{"n_layer": 10, "d_model": 192, "n_head": 2, "n_kv_head": 2, "head_dim": 96, "d_mlp": 768, "vocab_size": 2048, "activation": "quick_gelu", "norm": "rmsnorm", "norm_place": "pre", "norm_eps": 1e-05, "positions": "rope", "rope_base": 10000.0, "rope_fraction": 1.0, "qk_norm": true, "attn_scale": 0.11, "bias": "none", "tie_embeddings": false, "parallel_block": false, "extras": ["capped logits"], "init": "trunc", "init_std_qkv": 0.0377, "init_std_o": 0.0468, "init_std_up": 0.054, "init_std_down": 0.054, "optimizer": "muon_variant", "lr": 0.00693, "beta1": 0.95, "weight_decay": 0.0, "lr_head": 0.00911, "grad_clip": 1.0, "warmup_steps": 30, "schedule": "wsd", "decay_fraction": 1.0, "decay_shape": "linear", "final_lr_fraction": 0.02, "batch_tokens": 16384, "seq_len": 2048, "doc_mask": false, "train_tokens": 110400000, "steps": 6739, "dataset": "wikipedia_en"}
MLP neurons of a small language model. Each row is named by its layer, matrix (up: input weights) and neuron, and shows model dimensions 0-191. Each number is 500 + 25 x the weight over its row's rms, rounded and kept within 0 to 999. Numbers have three digits each.
After each neuron's rows, "fires after" lists the tokens most often just before its 100 highest values on Wikipedia text that the model never trained on.

L4.up197:477475482563502464496497509523522477516469536484495514485490498532490490475468510492515481488492553457548506483507497490511528541534488486447488509427547546519524461489520499519472505490516536532525484460495486505505500498496501535514469496479499544475499508522514470510516506517497465498472487520492511499466505497531507464504484544488471481510519514520536489495514500474488483509492489503468526549495477475560519508488487493554492508489449516519531506480525465454449459469534444535512442531497528493472491480498521480462490483513484487481509479531499470501487466517543475480
fires after: " re", "re", " Pri", " Re", " no", " C"

L6.up350:500509539461508512508462465483519465502511494545431505431483521504524509487516526503536543445499499538515479490485499458461494459522506494494470511533505493511495498525490509517507498484467482492527470497502502478518456475494481494492526501476494512490467489504482493521519464520507533536504518476537488553493480484500482512500467537522468479470503480491459546486480493502502488544476502472529480473498505536496493482510461469577485515554467521540531516477523523503535472489477544517475532480465518496522504458507506506539451515497541499467493452513466518519491511484520488491
fires after: " st", "er", "we", "go", "mmer", "gra"

L4.up522:547510487474503503502449473483512561543468506484564471498480507519530460526484485522489481478458528456497521502448492512499471484512477485537529530536497514525502484469532468455475521513498460472462503479549495452481516550471508486499457481505488505466506512501485491482505500501502521488511519456504504508537486454532470492504497491476517477529476551507521490525477506495508518511519514441519509456457518517532489463511506500519509526501486507445468501454515492506508478528523485515523552511526486502489498524499551499496499457539528499471505520502480542466482525493518502500
fires after: " de", " c", " De", " Har", " count", "row"

L3.up336:484524511473488518499520516498501558505505491471519543506492503508486447489514490452484521512488470464548497444513492533512495501519483511515510464481499503537470478500545488548532469476456487491471516492465509493502476488487489482486505447475466505458513493518523487520493509525472484481547464474512507486535478479531481511527506453514458480530502493486443550520491497511477516524484461505477515490550499509462470508460483485529510478478497500449467506446446480469489513499500470529546506486478526519523480519515502484499492504495462567492485490507524495475506437493520504469
fires after: " S", " F", "f", " Re", " Mar", " G"

L3.up469:520494499513507556538489508447515512516462465481508509519489528507517496499464506529479529483467534499492509509548530502463468469506495548510531476484511503487462467530479532490485489543539466510485516504475465490518514533491519495506518513511507525487465498510536471541483522469476503523541480483507476472486554527529450535470488465502505532519519489484574478512536542497457482485515473533535474507483479538453530495492505512495496506500443491515462449494494505504493513523500499483544525497533485500513542510500525494502522503542480470488528506505464537503502445491510462489
fires after: "f", "val", "ol", " 19", "ar", "mit"

L4.up361:540457476506493533528545508488532440515468510460489457517503475514528480481499487521552495541522457483526477516450526482525469496514515511553522527494478503481478482486525520542532504530526511488515511491467505471530492522505505478479488503495515481531499508511511510525506504512510491531520501509431527541492492452527470537495481517539502552464471469512502508507518529507489428517518510508471479486508503493510550494528484477557490463487494519469486485497552499466500480488492497488485480515517492498516494544465509518458481503522546520505515468474469506467479478473541527486
fires after: " ", "A", "B", "N", " A", " by"

L3.up752:517526496504497540555485504532498507538475470475507567517482492474480490517486492506488535483515487500486487511502518495494483486472520505518497516504496510496530506479508463479529517464488504523477509480483471490509489470521494461504477480513439519467474508483482562536521491509485489507525526501515534513453460476509503499516467494505552518565506494482480578542488492490519519492513526492508543526519495473492441528497501505517451520511545488521454528502518505524493473482482512487492511514484490504528514459508532500477496501513467476440511460432468536499524434515519512476
fires after: ".", "%", "we", "er", " were"

L4.up260:497443482524494506467490482513500466503486489471514494454524453502499485494480533494475459470477527482476501458468472540532544514508514497490477499502529478527480510539528503509457521509508488501500463479476517474481526515497504469461509536511489489501491515523555489515500500499472532488499515501527501515475533521518494539480527582520497474519462534491502455547483469500511464485468518482519509554496488557473488469494499505468523506459474529475523460501518437485451485548487479486523477519483543549509528480457496507529495514484507491494498514487523517503499469505500463533
fires after: " September", " May", " January", " November", " month"

L3.up68:486444485478523516476513506474488471550469484521469472496531534510543539507506486460498501520498538495466505500478453521475490488506525516504459498458489504493551529507466505502490555540524529511502494498489503535502478521491480505486465482481487546487529464526504514468490486486488509520486559476451442505507497472504492502481504536521481538482481470488488509504512469504485493500506489502514515502524474502546481521550493481522496519508494477471501459497514503505524508534503438460498568484518490518470496506511498522549529484530488504537543471496474550447496437483482527499
fires after: "\n"

L4.up16:489510499520475492476514543479476490506494533516519509479476512502481512492494477528496483482502485529468485473474494500543545487498524504513528508522512483451524495458528487473451493518512519504515487507470493482495503473513493479452521523504472492436507533524535502530522477482496484509471521516480493533504494489503507522499505499517480550532493532493541482468461494528534525524486528496547555525513545479526494465471509513506473561526481462506493486548518462528517471470520502494507487508447479510559454491462481470564485494490516487499489487541465452532511470507517555521
fires after: " K", " no", "y", " Y"

L4.up525:453520469499527524558498499480514497507453532458516539518538528484505484498517514526518474503478555523483459493492536463528482510513486496481480543505524541498522514461516469529508497485553498495468500522512494511469466529521461512528515524471498528471492469547492501523543478487529532495506533490445492499494500510525508510526530481515441515504533474505496471497502496494524455509509488490491522505469510506555506490517463519524514513480526512502514489526542441539471494480493497498535510543497506535503488475476505511543522481507480491534470495554462477498464539485484555506
fires after: " the", " He", " The", " he", " of", " "

L6.up397:504518512499481493519521573471513529511502493442523511516488508479463489530480491519546510517491476490492541516517473481497497459550495507543471450555498510484533483501501496551539523462511532538547487505538464478478491501506506469438524506521497506495502518498475518502500522525484483524510465505527456502535527464522522521499528534493513535517541481516493550501497508528483506480513527491498425476499498502472475503504511487466496474499482512471471503520519486498558500502463543492496509540477497439504501509491501488466524505532523476524513471484499513439510480524509484529
fires after: ".", ",", "s", "et", " Ar", "D"

L3.up528:467529490527499517475533516513496497494505476502529510467481471493464476540532486501501520483457519508497499527462462478492493466545479528522511503485517455537556522512526551542469526479467495494539509482491484483479485512564517482504504509516460540510488459526499465489516505461497523497541535505466499482518474499503485496529522518491458515481458510479508510527437452482474511513512472521495509526468534489502510489454527506498487496546483463561466500502519510520481475534469456484503516495520500520475510502497526440485504491506510488534492489502485489522490506540466571487
fires after: " the", " no", "ho", "va", " fa", " Sa"

L6.up527:443499507476466494505479510488518471495536537517468487472544498492499530536550536464516477490510528521515532482450494563512504519494503467506521476548510492521557482512518461513470467481538493513507513524502477521517513477501535475450516498504502539506511481483530524487521534492489490525493497518484455507528520510510489495551483493531460536499506558493527507498517463465506472538486453484477496528537529517511540488511543505476477510491482515493511512477506525498504530520517479509543514492526538532489521500460549505485519518506452498503481530470493539462456480541490499529
fires after: " ex", " in", " Ch", " In", " comp"

L4.up657:452477497468577515511491479499505532507487480501496511513507494530523513463465491516524480514511492556491510495501467544531466465510482451529507501448484494513485511516473504523493475568467510471510531522505501480504524472531511499503477522459499492540491473492496522470479507533534530473509489513555460448490484459481481515488508506498507494484534482492466513419499511471495485490519538503488511510515520508522462489510522508500489481526496492506541481529457516495515470444503530512496533457485520495510473473492530530498563466474516512540515474514510537462480510514531523508
fires after: ",", " K", " he", " who", " b", " ("

L6.up563:474484509493527482548522506512530523495467485511445542525517478490500514501505502509501489545518526516550542482485510563482507510526507517489531484499488575511518498495482487509514459499554512495479492494535502505482505546485524509499472523466528554498518470483532477548477506529481527457523444454521460499510501505529501476468505551488476454497479484509523498480513488489481486490480515414501485481470490515523524521493503496508487520494490532496492473485489512507502494514505467527535493518488520485522520514492538470466538555460493521528462491490516553477469481516499479475
fires after: " ex", " can", "mp", "aff", " in"

L3.up301:458506505513466530489554510490516472488475511492477503508475504518494478459494523498509417468539456522502485466526483526476465499487484515501537485481477498485525458491468512555542528492514511519498505536466507474516519487508469484470505466493482520528491492534479503556450497488550545451458516496488503517479475488494488466533488460458490529478507520504504541507499457490479527474506512511515551534496515525503458486498506481492507491485489474515475496476491464549541457488534516533504504480461503458512499510493502496524497476511506491474541514504513528444463478471500476518
fires after: " Har", " S", " G", " D", "al", "G"

L4.up229:490494538518489504503508502487463460497502513526507515483476522498532540507538466443459502552528524473517506490487455455505516467500472507462498515509463492526475495466531440507496501545493523481491499449488499504512490500526475517562459500498510501492487505455480491525525489512518528490523503498496488543491493492489466472500475518513485555553473514490499511506517503464514519501485498480491470489493515472490485451472502477503454541471476517503547497497428516461454509486505474504453486468475474508490440476472473492500527484493502470458494487500457502466458512475510499537
fires after: "le", " bo", "ro", "re", "se", " di"

L4.up356:475505504514458470475498534513451500530469488517512449509482488499486501537517513482511517499516492508510468495480487533522522478492508484496473469456499434530535549506501422448496500483490499522495521498493494487452515464504503535480443494478458491518472507504483491501473492508497494486508510534492546466505484500510483477494460448530511502476477492516482470458458509505504505499511545489501486531468515511498477511505531537453514524501543480499455506545519472493465492475539493524519507487505492511521515489575476545479543492486452465528499539519474487528498486526528504501
fires after: " Ba", " Ca", "h", " H", "an", "l"

L6.up330:445526510533515531483521515507512526518445454496455498570557518459525499505493517498503482478492478486452495434459506482543500490523525558497454500547499550498499506521490499531503556512465525486507472467493490504473522504487468475498482500485494495510491446512464465496491510502500496495504474523556497555479514496481478509469499501500547514517524464490524518521469483496489471475519566477486482515521507504512458521502487511483486514498545462458523520510531506515503511505501478504505495493472486513479471517473509497502477492537482514511540514431511498511502489498478497476
fires after: ".", ")", " U", " a", " an", "S"

L4.up490:512551474490537506545503542512528487512462515507466437506509479521507466509522460512510532477477464486464508541467478485479552525534454494491462481501486518487460465514455537472484501528471473507472506470442487489505507515529491505516530540535481472494493488477484499455494527523488493503517517490461474537515493477507504483530474517493467481494484479519467502484471498542490524496500488494486481512542525535504514471523501526464492487526505473539456471525520539534528496492481467513485477456493536488496543478496506525525489447543487518462491536527496501463508493510522479514
fires after: " I", "mo", "go", "va", "ju", "B"

L4.up228:444474486543497504517508515502454476532471517484534476501535543490478511504492494492515453488531525498491549524499501531520498500534447500503501473504525496542473522494502511484485469480492496579504518512497514505528557506505469561527478503462515429508476501526445481493496499481515479509529510481451509496504491498517522481491470514477513512488480490488517489515475482490480464453489468519474484520523496499511535511507488502478462460554527490484536486452494482461501504484490481538458471485485495492505455515466521520516535483532491476525509532469471467451506520510480521527
fires after: " the", " U", "ra", "ec", "ri"

L4.up703:466523527500466491528545461485496521514501526531504493515495495505522480489495489521479502462463456464471523531474483482533502512459479459435532472470491473521497499490508482521472481470442488510500542502476507510513475500491459527468508504477500482482498537482561480499484516495502518464555543507508525515504487529473481521439487498544493455500486515505498532514524508516469465448506505533490516486494524485477486520478490559564457512490485499507509488499486488481494508472502503537499503502488517516542460524527488506458485506487441489485512514524492505557464514505480482543
fires after: " re", " ", "re", "h", "W", " main"

L4.up439:476548518502530483496562529439486523494467486502461474487492507502475460525452477506475468494534496516506492479498523511507487460493500492480497532541477503520492504512483457537547525457480497470488500519485504488509530497473510518496523515475541523456479498524497480501503504529456470512495482466498496506515487521536499521472490495485505475471474496477488577538467501504480506463461527487504451534504475477473475474473509479543513479493542533509506518524470471524509488448519504489491534520504547530496459476530513483491453512509500488516529551485468522461519482506511473549
fires after: ".", "ter", "er", "t", " |", "s"

L4.up235:525504485507488510487457468507502472485491523518545505490527505525539485496453502467535496515470485526496511464532491493517544484494515526521489473495471508528501522461524477552494571464516481448499526527478543558498459537491519505540527437465497505454511488539527560500508502519529500490484496503520514523517480455503507506527525492515525475501439504513529531492502514517461467491479509498514488491496468523468524498472504481523537517514485529480466484498481500481501516479461480515534535504477525475464498498490489531498488499453503516494518476547487466548541485509483494529
fires after: " P", "s", "ut", " g", " |", "t"

L4.up23:516535479499497555553454527481490482482484526491517515512470454512494497476535499495476478479499483497516463487500492471524456483532489503504495502513475501545526490482503512497493514535464535490527483514492436490526511498529509513520483512480473520517474492482526495449486462498449481473536467504509527516493498487503499482523494478493452454545471500542512514504499497513483462514475458540486507492531550507488486547502480490521509450485490515557510477498489475450502466456517515575534470484519484524544495540492507498495535554483478515517484485540484508480511475507478526512
fires after: "re", " Ro", " ", "ri", " I", " D"

L4.up735:454500485496502492494524498554548484523489519512492494514482495471475522480484456461509478468460532461529489491512487508471484452479509486483533480482505481506506488511464476471514508538505498512481500502507577474470524494487509484466502511528497478503468481472496519525477514512460478450480523508518509470461523502504451500519450501506517508472466528482521497495515514524514520484515486511477538479521505541536521569478454470450488522506527499546533459525466506490536515534497546524499495495475491463515536457470485491482489476520485501498544487487489500465469492478559501465
fires after: "\n", " w", "un", "B", " ("

L6.up465:496461486487500547531460442500475484523494520471456522518522520461537482523531538488499525487455542444466482460453479528506510457512474537504474494504492467534482488506477491481468471482508491497497527500535520551500528460464506519483470503506473540510480501484488499456410533455523463453503512513518524477516511492531460522523549522533515526487519500493507491492528506475507498509464519507472475495468505505485481516518487520511510505545506495480493494498502452502474460537501536529500530503482531490479489540503503484484511444515511478507528500513493522492487517481505505510
fires after: "s", " =", "re", "a"

L4.up107:498492503512522453537514482518459514541535480474500549482528529487476508539502514557497500492557492503484482533506547500496499486474496492493501456496514506511479503526494545531503481514510495511513524523505523553510505565480500484448527518461499516525472475500518499452548512541518487489459513491486460509532547473530466530522486503540479492497520514519450519504545546472508498521517482524526506477509520504527553536488457486479493550515493544500508545489505469460524507525478536523488502546516477486512506523501502498505491506459471480514527477511468507482500480500473524476
fires after: " re", " through", " with", " (", "re"

L4.up417:505469507582496506471500511511522454545478482498496528470462505526522458484497521482521479498470497515491450542484500496509495513507560471545481494462470513486472519490493526499544532495565485511478480493494492466465483504528495515480463507487464482473530482508479504500506486493457467511512516535518487494564518517475472517513468481463479476491527463518522523519525495535474472495498480504460489526544515514446503500482499505528493497470559465496524504511488527515487502512488475478514517502503504509446462474472489491502505490514510486481509467490486564455450495514471538508
fires after: " of", "ho", " or", " pa", " to", "|---|---|"

L4.up364:464513525513505556467444503502496515509482485473468484507502531537532513546493532537506473487484462494503451509522486494492515526498515510532490492494440512430499491509446518526534485458475538538505515517465477539522497542537520461483507521493472517494502485499499509516501517510503453484557545484487474485522476502500474504512524504493506524485516476524506507475507503488480522507491485473463495467472487507471474495478478506474506478511503531473468533442491547501525522480474494515510545494495510455547465511473497493503516448526491519509519527521459525443515500468481531470
fires after: " as", " to", " for", " through", " with", "-"

L4.up688:478533498523511524494513476439509548499485543504505499463457490561517494472520510529441499530461501517563472519504518481509493500501485553520516463514513510500517490469453507498496501482495473436467527538496491480482502453484495481517451475498508529535487508514516440493463481536475498463545546501517485528515487488499496494504522456496508490496534501501518548489496493549503492520480528522487568488490488482464523508475503481486506508511507510530523495509509532492490504532546492542493520491514505491502471493492509471495476477523494470490481494481482408510517511517513488515
fires after: " f", " F", "s", "f", " S"

L3.up285:471482491490532560490529502480456505482523492498504558516482488505496483502531519469522446539469493471455527457506483493519540502482463493508480528510535519546476489540508504477485478492465446493462537471486449455481490522516489480549473495522499481511498469485493476507502474509519488483567512526526486502520508487526494509506481484505518482512508528518506495527484485516486522490489480470490523576483491500529484470489538482482464525502491512521497535513495489502516456440497522530466498490497509513525504513512478452512531482455497483522495517488431504489513511552506463460
fires after: " I", " me", " Me", " no", "y", " fa"

L3.up550:467499524492513473546506441463492528516468499538509533480469448508499492500492480502485448521444495459498507525499465484519557487515454496511503509447545527489525514479524495512507474463484464442483526499511467490511475544487489509475480526492491473481485496462477448487504515526501468476526538514502551483522472503513496505520498491528464518506507495485515524514498487529488505490483497523460522496516481482477507510484474513494468454517517509531489517499509527517522523478557533538533498485487482506551513477534508490546521535528467503459484543536513520479519540493463487523
fires after: " the", " se", " The", " a", " f", " is"

L6.up451:504482476553479526514453518452532477499482514492521510525484498474491470548490537492531514510545527521534516496505506530502514520549508453504479469509486478509530490492499519485492461506494489486494460502476470557477477486507479479516512513477500556495483524480462524515512558497502463509461493478547490461511558506521483491498518538482480495482469534538466491468508507513514499480515500521497486491543493489474495510512495512487477482489542467507515501489522488449478508505550488501485471486443465479493442480465523517530480526551484520542494496499529508461471483493546542522
fires after: " the", " P", "or"

L4.up306:506505499515492510566480478516487490519481491514489518483471471468528507536538502527534548519538494483540512484545524443539538495549497506498527512511480549499479488493514470512514482497473458502461492468475540534490482581480532461495493481459513487476466476528456527521478537528505481504512496507529524533462520523507516500533501540500461465518507477477439481483500476506495523526481500462491498503536524491503484519572535469522484490520502522515508502529482498500523495474508498521508517435509539500514500494493495490463465529531517502497485492484526484504507476501515478477
fires after: " be", " re", " w", "R", "f"

L4.up59:501564493482519504522496501480497479528504483520492481541509503484470482525499504493488529532513447503478479453514520500519522483528471526538459541479456453472472455489488526493524505504476513515542514505501502495472504500511487543523476524528509495523478511473457485487477454538488504546490471491491514541506506502508534467483550478502508468548462510480539516485481473503512460540466479496472496486477546492496514525468425501483485488460483478494490481462482534482504475455482501502520492527514500493449465529536475548474492493564499484515506483470483531505492490508477486505
fires after: ".", ",", "==", "as", " vote", " D"

L3.up282:473508526532560476494477456499485495517510475505511496488522488484504517488481529502487414493458497421519496475462492535511565465527494517491493471507496486484545499520501533497509485503497506548491482474472476463478500534505462566544443532500480488520507552492508521503505522527530529483480521509459509477534473508486468477503498484548458487442496500448503486470524475534506480522475529512499520500485492495532470476491529506493510462506506544505507520496511491514512482494496475517538509504470487521482474474472479500463493492500465500497467497492477486521527525520489523534
fires after: "ne", " se", " the", " Ho", " lo", "th"

L4.up634:538510488524493514466517509488524512545454469515543503493548511520510521509484527546499522521498491522510494491508460504507519535504504502534544482469500515494454483485477535464476514493521521475548494516478507509502499495518576522501534539523507506490472486491496513443483467490495488547497488492485463525522483469534498470501473473531476495499467518543479512527470489514499464467509507516483490498509534508441535485483510495474508459516502504478457451539494477489483524505538466530555507499493501508502481474553547530522495475508492447517499441499485539512535515467493513515
fires after: "da", " P", "ad", "ec", " G", "s"

L3.up178:486467470479490511497494500515503474535527512510476455519534507448477470542491471512494483543499483476488514482526460496462511466512516488510497456480510515458481479541479532569510501466493458504507511498517508490526524525502511530509526513516514479538495459487512529462493462494506486533500515488530532519507476463529534518510512479524455473460492495543503528507488492511496532524501501517493535528476518532528535521483477497511473495485502498474535476514538497524528495446469533491440498469525471496474501482451486535502501539450451451521517498535495504506469451463495506486
fires after: "A", " A", " B", " a"

L6.up65:521479537537495482531481524497531496516474474532489498516508509527464486496531495480503555510544481504471531498511515517486484485501490486504488469516533515549509490529551460484497529480497478482522512481482515482526502486504501470510488489460534550514491524512502504479520487488451461439544529541470487560501510496499502502529474518509518511521509583419496505512514516519501491483473506458522549522490503539538513485512477515478500487531496536505501488468510486460500480485498500489444457519522517512525530465510506521516545502476503457475494504523486486507509490531499491569
fires after: " pro", "ra", "n", " Ro", " me"

L4.up662:469499508543518438510554464525460484498524511507448491472512500502462467503547485485505508509525432491514473490529470491519503501509492494461495500511517496505531462492477553530507494503538458530535508529460494492493491510513497483488512471457488500522531482497508491446509497476518509484501498521477467528499469478497471534512500524487470514501520540500543471547466472503504527536539513479461544487507550528462512489519469461501564528525526504500505462495477517486471463463482461524528540527517485507511523477476481499519497494483496495499529452510482481536491516502501528525
fires after: " po", " a", "ro", " Po", "com", " Ad"

L6.up366:495513513437497503498509474500527497518476497524498484469491497493496452485522502462476498463509408481529497511483518563496486510519509494526493447518505527501531495514518515465494509458466544488499517514502472503472481522518499519504485471520474483499474507525493476505507510509557460519514458510499526446514523461524527524505501502460470475503466474479471513531460512493475455550502546512491509520485472493485459483532489467478460517528556464526490503483516492506514484503496488510486471480433539478491512489545464508493502524477500501514477511497502528513491505537514490569
fires after: " P", "-", " (", "|", " G"

L4.up79:490514512462535544495522510498498486482479481530444515524447524500512489563517503478526531517469514518514489527503492479497453455503487504479506473523495487471500509478529515500525505448466497502477505530526500503468499513519474492505530569501506509494529477615477461472504485500472496507504492523489500501543493497495487521560471473508502507521493497456495493509479465477519442531516500509496493477510537497534474497479519496497518471473527486487473495519527547510490484478508547498536498507527495519508548548541507514496538501474529468531495520492492503484540491494550498498
fires after: " ", " $", " |", " each"

L4.up647:482505516463496499475497465481534522490454505504464500506452453493472501455475532500491490492505478488470504506489513491497452527532490499513526465535501524463477449471487533497472481503476448479500514525510570493505505515500511525495502533493525524510493522448470540523482487524512508547512477490510531525480516508472540495563520469484496530467551462497516479500488477503505494517502474474534506538488542486485504505479491489522515444466510581506476492478483468479482469474521520527540487504462502495515493543464506506509514484499501519477518464471466499544530527483530487503
fires after: "c", "s", " st", " imp", " dis", "app"

L4.up89:468514473534478481479511528483515428536445463498503512535509468508523489527524468529522517533513499531486518501484526455477463488531498531476515509539523474518521535546518535563505505502475457489493478466479488496461497526515493549526537507502512479455515510486498516488482539516507487509528519498514503484492498528489505541492500487451514537454462500449503511487516493495503530514466541486476530497494525518498509519461490469526514480517541534522490523535554482475537488502529491492501473474475503524490458517536533502474523523502486457484460518491522532516512511517533520528
fires after: " ", " the", " The", "The", " a"

L3.up457:540493484499495521499465531439510499500501476465474523506479453505433502475477501529522481491471477517512495480463502465514462512521536474484498525511498503520528472506458473532511488522508535497486509514535513487542490523497515463480502514450524475507504522536503522498482507513514544469512472473501495521486435511458519486513465488564506513513527515529506512506477502486482472519523491472529484477478467490501511523489510547563469562485471501540476497512499495509494497504478501473542497473525517535493520509515508537514511489481540529506474473533518521573510502484546466542
fires after: "ch", " Je", "K", "pr", "C", " San"

L6.up499:490497490467531516533527516490540495486488571486494517524494507466497509501504523529508531475525503497513514519510504522478441468518484502515509471481550549493503510533479541472513506500520499515469476545477527508488524506470484455508494539495512540560541500504481498525489560439536511445512483457516484525498488474487483546464524483530506498470489504486520480512543512531513523501456550495470514491498458464508497513476531490551529494492531502468486496497515501500503460532497516480505484499504489483492520531473501487526549487478508505514538529557497487461496514467494463468
fires after: "\n", ",", " T", " O", " of", " ("

L6.up368:490516514472522495509539486501505464506487479455507486518470471469525498462469496511474508506510486494506473499504481467501465485503497504490523496508491477510521481532504501473501517510499472479457479464514500528553505498478477488522527465523542487456473468513472478523497483483452479538540500518500532525489488457514487514491482471516496454426484537517497492491430467538510523523492526488515464494523496510526492468470488478512555468493479476491524480481474533506545520456493543501485509499549536521523494517494517495531495479433558511455461456530496537506508508507482514530
fires after: " ", "en", "t", " |", "im", " T"

L4.up136:488463477494485502487537482511507523502484459483523508489505544490487496487506512513508538530510498494449490479524520493533493523516521505514460487506453544533495492504492520507541512474503503521516495500509507524514495471471546504524473494527471548536478507524481477529487521515503464485496531478529499535524549513524475514503556514561474489537536466517496477512439513487492522533484479522519485518464531485491533527476439468445511454480493509472448489506447466483513504504531510482500502518489500521460465535499512475494502498510494514519533510443427490503490453518499495520
fires after: ".", "s"